config = dict(
    intermediate_size=1536,
    norm='layernorm',
    norm_eps=1e-05,
    positions='learned',
    qk_norm=False,
    tie_word_embeddings=True,
    parallel_block=False,
    init_std_qkv=0.0183,
    init_std_o=0.00458,
    optimizer='cautious_adamw',
    schedule='wsd',
    decay_shape='linear',
    final_lr_fraction=0.0,
    max_seq_len=1024,
    max_steps=10925,
)
MLP neurons of a small language model. Each row is named by its layer, matrix (up: input weights) and neuron, and shows model dimensions 208-303. Each number is 200 + 40 x the weight over its row's rms, rounded and kept within 0 to 999.
Before each neuron's rows, "fires on" lists the tokens most often at its 100 highest values on Wikipedia text that the model never trained on.

fires on: "il", "ctor", "and", "ring", "ze", "y"
L5.up1169,192,216,89,130,186,180,191,158,265,189,107,158,217,147,191,142,181,239,192,143,188,158,137,220,200,190,133,172,115,210,218,206,210,140,224,234,193,143,145,192,135,243,264,253,191,260,212,291,202,218,223,188,209,205,213,208,168,223,200,181,306,176,277,317,237,232,136,191,254,189,166,246,213,227,217,161,244,226,189,216,179,210,239,194,244,286,177,170,196,238,254,151,166,225,182,242

fires on: "c", "im", "or", " |", "ug", "re"
L5.up318,226,168,231,286,237,212,184,230,133,153,211,202,290,203,209,230,157,246,248,191,268,191,214,181,121,228,180,180,260,200,144,186,146,244,222,213,61,159,299,273,184,237,248,217,181,156,149,166,246,225,221,213,226,114,208,176,216,208,163,149,175,209,150,212,235,154,214,269,163,190,198,236,138,192,272,206,197,180,217,194,173,241,267,132,259,207,176,150,214,271,193,259,253,147,227,212

fires on: " F", " K"
L5.up303,123,272,192,185,212,221,198,145,209,248,203,240,194,172,200,178,180,204,152,239,101,187,244,215,208,163,204,212,188,237,161,194,199,207,289,241,165,185,199,200,181,268,187,193,220,226,270,185,176,137,201,177,193,234,225,151,147,230,204,203,221,238,177,335,203,265,171,251,190,141,181,231,208,157,198,198,178,173,95,190,143,128,134,155,212,217,222,206,190,210,193,241,172,195,233,214

fires on: " all", "k", " All", " of", " K", " pass"
L5.up258,190,185,167,237,197,145,273,169,186,199,207,231,225,163,207,222,136,170,129,195,172,216,249,232,149,226,145,175,142,187,164,216,224,183,230,186,180,222,218,135,193,260,214,197,189,174,228,205,197,181,205,198,241,225,195,164,187,211,243,155,262,249,208,169,171,188,224,232,144,185,246,188,258,123,220,182,181,180,195,230,140,185,205,172,196,245,197,237,127,198,205,257,195,147,253,207

fires on: "ic", "us", "s", "er", "ab", "ent"
L5.up584,219,175,168,112,196,204,166,176,217,246,200,165,203,241,230,240,155,198,223,251,234,142,264,215,218,180,186,153,240,238,196,265,169,187,242,194,230,211,220,184,225,180,175,216,167,130,247,140,209,223,226,187,160,144,176,208,216,194,241,134,149,187,226,259,230,192,204,284,289,155,220,220,200,200,236,158,218,268,182,159,200,147,214,256,209,195,133,192,203,165,281,225,165,163,133,172

fires on: "ch", " At", "as", "ap", "t", "it"
L5.up1084,162,235,224,268,160,280,206,222,251,170,164,162,279,235,179,223,173,205,221,150,210,156,252,222,177,173,203,281,229,202,176,225,258,209,237,220,125,208,146,214,220,238,199,214,248,172,232,186,181,221,231,156,219,158,273,189,175,256,169,275,258,165,119,216,224,193,134,324,243,193,180,203,248,211,223,333,176,242,230,209,211,206,140,203,233,272,208,194,207,158,189,186,228,246,143,162

fires on: "ma", "va", "ur", "at", " as"
L5.up608,175,207,188,241,211,180,286,162,195,126,199,217,180,203,246,175,133,201,175,283,219,203,264,234,146,242,227,213,256,243,206,258,128,176,194,171,178,147,243,200,134,187,229,202,203,240,237,227,223,228,218,238,210,213,198,125,267,232,214,159,170,243,187,158,125,247,170,239,169,251,261,215,221,225,169,188,256,209,218,179,167,266,222,214,203,223,192,171,268,222,217,113,185,249,169,139

fires on: " imp", " b", " Pat", "P", " met", "app"
L5.up1457,204,186,163,311,219,238,215,98,207,210,99,134,277,244,246,160,216,193,202,162,266,211,173,199,182,200,137,191,221,191,237,216,174,146,237,160,244,151,279,157,218,213,247,223,207,237,184,221,172,140,168,185,185,255,249,167,152,231,224,166,158,260,216,180,128,230,217,195,272,224,230,213,142,191,210,189,196,134,195,233,211,162,221,224,217,222,144,170,183,186,275,168,156,226,164,191

fires on: "ri", "s", " of", "ro", "ra", "us"
L5.up979,218,172,243,158,192,222,206,168,154,209,256,136,261,236,249,180,178,237,181,261,169,201,194,188,210,192,220,236,244,232,189,203,200,241,156,304,170,251,172,166,132,238,221,272,160,167,190,124,190,189,230,241,206,170,185,214,202,194,240,211,226,176,153,209,167,182,222,247,196,106,280,101,183,179,188,255,209,302,165,204,112,126,172,235,258,207,175,237,197,191,265,191,228,137,197,231

fires on: "s", "ers", "il", "ad"
L5.up951,138,222,237,188,171,171,260,153,103,100,168,252,201,254,186,231,206,145,193,211,177,170,189,240,106,227,221,223,248,193,149,229,129,131,255,209,163,208,185,188,209,200,216,188,161,205,193,187,186,281,209,234,175,154,229,244,206,216,167,224,203,214,202,278,190,197,228,111,193,119,256,184,259,216,267,183,202,286,150,219,224,221,286,179,214,208,160,284,238,198,197,168,136,196,189,216

fires on: "s", "st", "op", "x", " S"
L5.up547,198,216,208,251,156,248,204,186,132,187,153,254,219,246,171,166,207,283,182,184,240,222,207,233,199,163,156,89,252,228,167,264,185,166,271,199,147,235,211,211,182,217,290,202,214,202,253,208,216,157,233,191,152,239,216,203,199,157,172,190,159,243,220,226,188,185,175,253,238,172,179,178,231,243,152,234,188,257,160,178,197,183,163,263,212,275,152,153,212,200,197,136,180,235,250,252

fires on: "s", " |", "ur"
L5.up831,162,123,174,269,277,183,239,150,167,158,110,153,259,166,157,205,213,145,141,245,198,172,212,260,238,209,209,252,231,150,189,251,149,205,163,254,208,203,219,205,147,174,205,236,204,214,240,149,202,287,209,231,219,162,234,198,271,213,200,204,196,279,210,192,209,150,216,242,197,237,190,181,288,204,197,169,299,248,140,266,172,263,232,216,223,170,164,281,221,193,214,180,234,186,160,193

fires on: " con", " Con", "ni", "con", "ci"
L5.up1170,101,124,221,209,182,188,209,251,180,167,110,147,217,239,214,246,224,176,204,187,188,172,164,201,134,218,204,173,273,180,190,164,158,181,253,156,228,285,203,194,149,159,277,150,230,205,203,156,191,197,127,173,192,185,259,206,181,237,146,192,190,236,251,190,136,180,242,194,250,199,192,231,148,243,181,188,194,179,197,257,171,177,157,195,222,229,237,176,211,252,241,189,143,120,136,258

fires on: "le", "ne", "ce", "c", " to"
L5.up649,189,167,200,231,179,244,199,194,195,249,205,259,161,225,257,164,226,257,179,145,155,109,239,206,147,205,204,164,210,232,219,169,158,240,191,217,183,244,212,184,216,259,192,164,159,172,237,164,156,264,167,211,222,218,174,174,198,242,224,202,193,255,188,268,179,87,222,232,213,162,182,292,159,133,141,230,190,235,200,198,196,180,213,142,234,238,228,195,132,174,195,310,199,164,178,169

fires on: "lo", "n", " Co", "co", "mo", "o"
L5.up519,195,179,151,229,316,228,272,206,218,205,200,139,272,227,198,173,178,206,241,169,224,156,166,184,198,167,208,189,201,165,214,240,182,237,146,195,218,199,213,159,290,128,276,222,233,219,282,196,223,168,207,206,168,218,218,165,209,215,150,201,166,256,244,241,217,219,207,183,197,192,134,227,159,216,210,292,195,161,137,201,231,201,238,157,208,282,173,197,208,222,189,279,183,256,164,207

fires on: "ur", "y", "s", "e", "es", "ing"
L5.up383,205,174,211,207,225,117,242,198,133,204,127,220,243,197,238,185,117,247,132,211,180,151,261,222,204,200,188,208,240,238,197,149,115,222,225,227,130,202,231,206,220,246,147,211,146,222,258,130,148,262,205,208,160,167,196,173,219,217,146,209,127,218,164,219,214,198,195,205,196,211,195,244,209,167,197,162,179,234,212,213,165,215,169,163,210,217,132,225,155,260,214,201,214,162,184,125

fires on: "s", " S", "t", "n"
L5.up233,176,157,223,254,182,268,261,163,150,277,157,263,178,227,211,176,257,292,237,192,202,146,185,222,242,159,115,184,152,213,137,216,231,210,278,294,199,212,232,149,153,258,209,172,221,141,271,201,217,158,186,181,193,217,276,153,183,224,284,96,203,209,146,222,230,165,264,178,214,138,190,209,200,138,200,201,192,236,170,202,184,198,164,254,218,220,218,199,152,217,237,240,233,174,184,254

fires on: "ing", "es", "s", "ho", "u"
L5.up9,274,340,195,200,195,267,236,189,186,198,202,156,205,292,146,217,168,206,234,191,186,175,283,121,213,176,140,207,279,187,221,208,210,177,146,152,170,182,255,181,142,282,231,242,165,208,285,220,224,207,222,187,174,216,152,173,216,218,289,144,190,175,201,202,235,205,156,184,170,261,113,200,234,217,227,191,192,179,209,203,234,186,292,146,225,221,203,134,216,202,267,165,210,136,170,221

fires on: "n", "mo", "an", "ni", "va", "wi"
L5.up1146,170,236,171,247,205,216,218,186,224,161,173,236,176,223,206,139,201,328,181,246,248,172,211,163,90,137,208,170,262,188,165,211,228,220,198,209,247,232,250,194,164,187,272,223,231,186,249,222,221,294,185,221,213,201,193,192,127,181,188,179,212,290,192,193,250,203,208,211,211,160,168,163,168,216,207,268,208,162,166,219,229,272,234,217,208,231,228,203,298,189,111,250,202,190,134,196

fires on: "lo", "o", "no", "il", ","
L5.up1463,206,119,208,219,269,213,287,186,270,181,196,215,216,258,177,181,169,202,257,209,211,164,100,218,215,164,203,188,144,188,179,221,211,162,167,141,194,220,220,251,136,230,200,206,259,223,272,233,185,203,220,140,121,181,250,182,217,243,151,148,160,215,158,148,215,152,220,209,226,202,134,232,205,215,205,210,141,176,285,277,197,218,193,119,205,272,215,155,176,211,164,195,179,215,121,204

fires on: "ch", "n", "ur", "le", "t", "ich"
L5.up1041,224,178,197,161,194,261,199,164,202,192,151,138,183,174,252,225,202,165,190,204,123,123,235,205,168,162,163,191,235,218,177,206,189,248,293,145,197,197,152,237,242,288,225,170,188,188,186,237,220,230,198,186,214,242,215,178,190,257,170,229,166,208,119,223,198,202,161,261,181,163,187,190,218,183,166,177,274,234,147,146,227,202,172,159,247,240,231,193,154,132,226,230,176,182,173,162

fires on: "re", "or", "is", "ut", "c", "o"
L5.up534,239,182,221,148,196,258,225,202,254,245,154,123,236,242,224,206,129,315,134,233,292,146,239,130,173,142,138,172,195,243,184,165,153,232,170,227,176,216,265,205,245,173,232,224,156,175,155,112,241,210,197,174,212,106,237,135,234,265,148,189,145,194,199,240,202,233,203,208,188,152,185,202,181,226,226,206,239,200,192,255,166,209,255,246,212,254,236,137,178,181,156,250,169,216,114,270

fires on: " The", "f", "if", " the"
L5.up971,244,167,179,242,204,129,171,150,199,187,209,180,203,148,201,123,132,174,165,134,156,225,236,236,172,114,178,196,225,217,187,214,144,212,215,154,241,227,239,198,166,204,187,202,191,203,234,243,150,156,250,203,87,229,165,170,101,263,227,218,228,188,219,200,202,175,271,214,183,242,190,164,181,149,169,187,234,181,165,202,223,188,139,214,191,210,201,151,187,264,186,220,203,194,203,234

fires on: "s", "ing", " served", "ed", " known"
L5.up1008,202,249,335,214,185,243,177,200,194,158,194,143,220,276,186,146,210,282,213,235,199,119,188,119,249,213,217,222,195,156,179,163,244,175,145,247,169,207,283,207,177,237,232,250,165,222,242,225,234,164,161,246,176,134,184,172,159,220,214,212,198,232,239,145,203,192,186,167,242,185,196,130,176,157,258,218,211,195,147,232,200,188,149,220,230,215,155,144,229,220,218,183,172,134,255,215

fires on: " con", "n", "on", " Con", " P", "op"
L5.up1523,108,162,175,205,174,196,251,256,161,234,205,148,182,188,202,189,169,201,157,193,162,221,149,228,192,211,161,255,324,196,266,264,258,265,229,233,166,257,179,196,206,208,278,216,209,278,233,193,179,247,175,153,121,200,124,168,136,204,182,161,198,264,157,228,184,166,271,204,182,211,234,183,230,228,129,216,168,90,162,206,167,261,130,190,226,186,219,114,240,133,240,171,175,189,182,163

fires on: " used", " an", " or", " named", " and", " called"
L5.up727,249,233,202,275,226,244,281,202,195,250,153,195,178,244,148,202,202,254,140,265,191,243,162,249,149,197,196,228,192,185,189,238,221,244,186,202,182,233,208,156,133,216,206,192,218,170,187,226,249,177,218,201,224,249,158,165,162,237,212,156,191,201,175,177,218,201,243,215,125,263,251,158,270,205,216,165,262,159,172,268,185,218,222,285,193,227,177,196,192,280,185,187,227,165,317,173

fires on: "ja", "ar", "li", "jo", "ad", "ka"
L5.up439,160,196,150,127,210,236,264,183,233,157,151,195,258,220,182,162,167,279,149,242,114,192,277,253,252,100,213,158,101,244,231,165,180,131,218,209,130,225,196,160,281,292,187,214,208,155,256,137,215,198,220,210,169,166,226,214,185,263,203,181,201,171,224,270,207,228,175,219,141,210,150,233,192,153,227,249,152,231,188,171,220,177,210,186,206,246,133,157,206,212,239,233,163,207,182,153

fires on: "s", "al", " Sa", "er", "re"
L5.up1380,209,232,198,168,193,229,128,227,198,160,193,171,178,208,134,159,141,210,194,194,186,172,217,210,238,186,162,223,244,225,175,247,189,204,200,265,239,249,222,181,239,223,190,247,103,206,150,161,190,191,116,194,209,100,162,201,187,250,187,185,170,203,178,233,232,187,180,284,256,160,117,154,151,217,185,230,159,246,192,178,219,105,188,238,195,264,186,191,240,207,269,175,170,195,169,143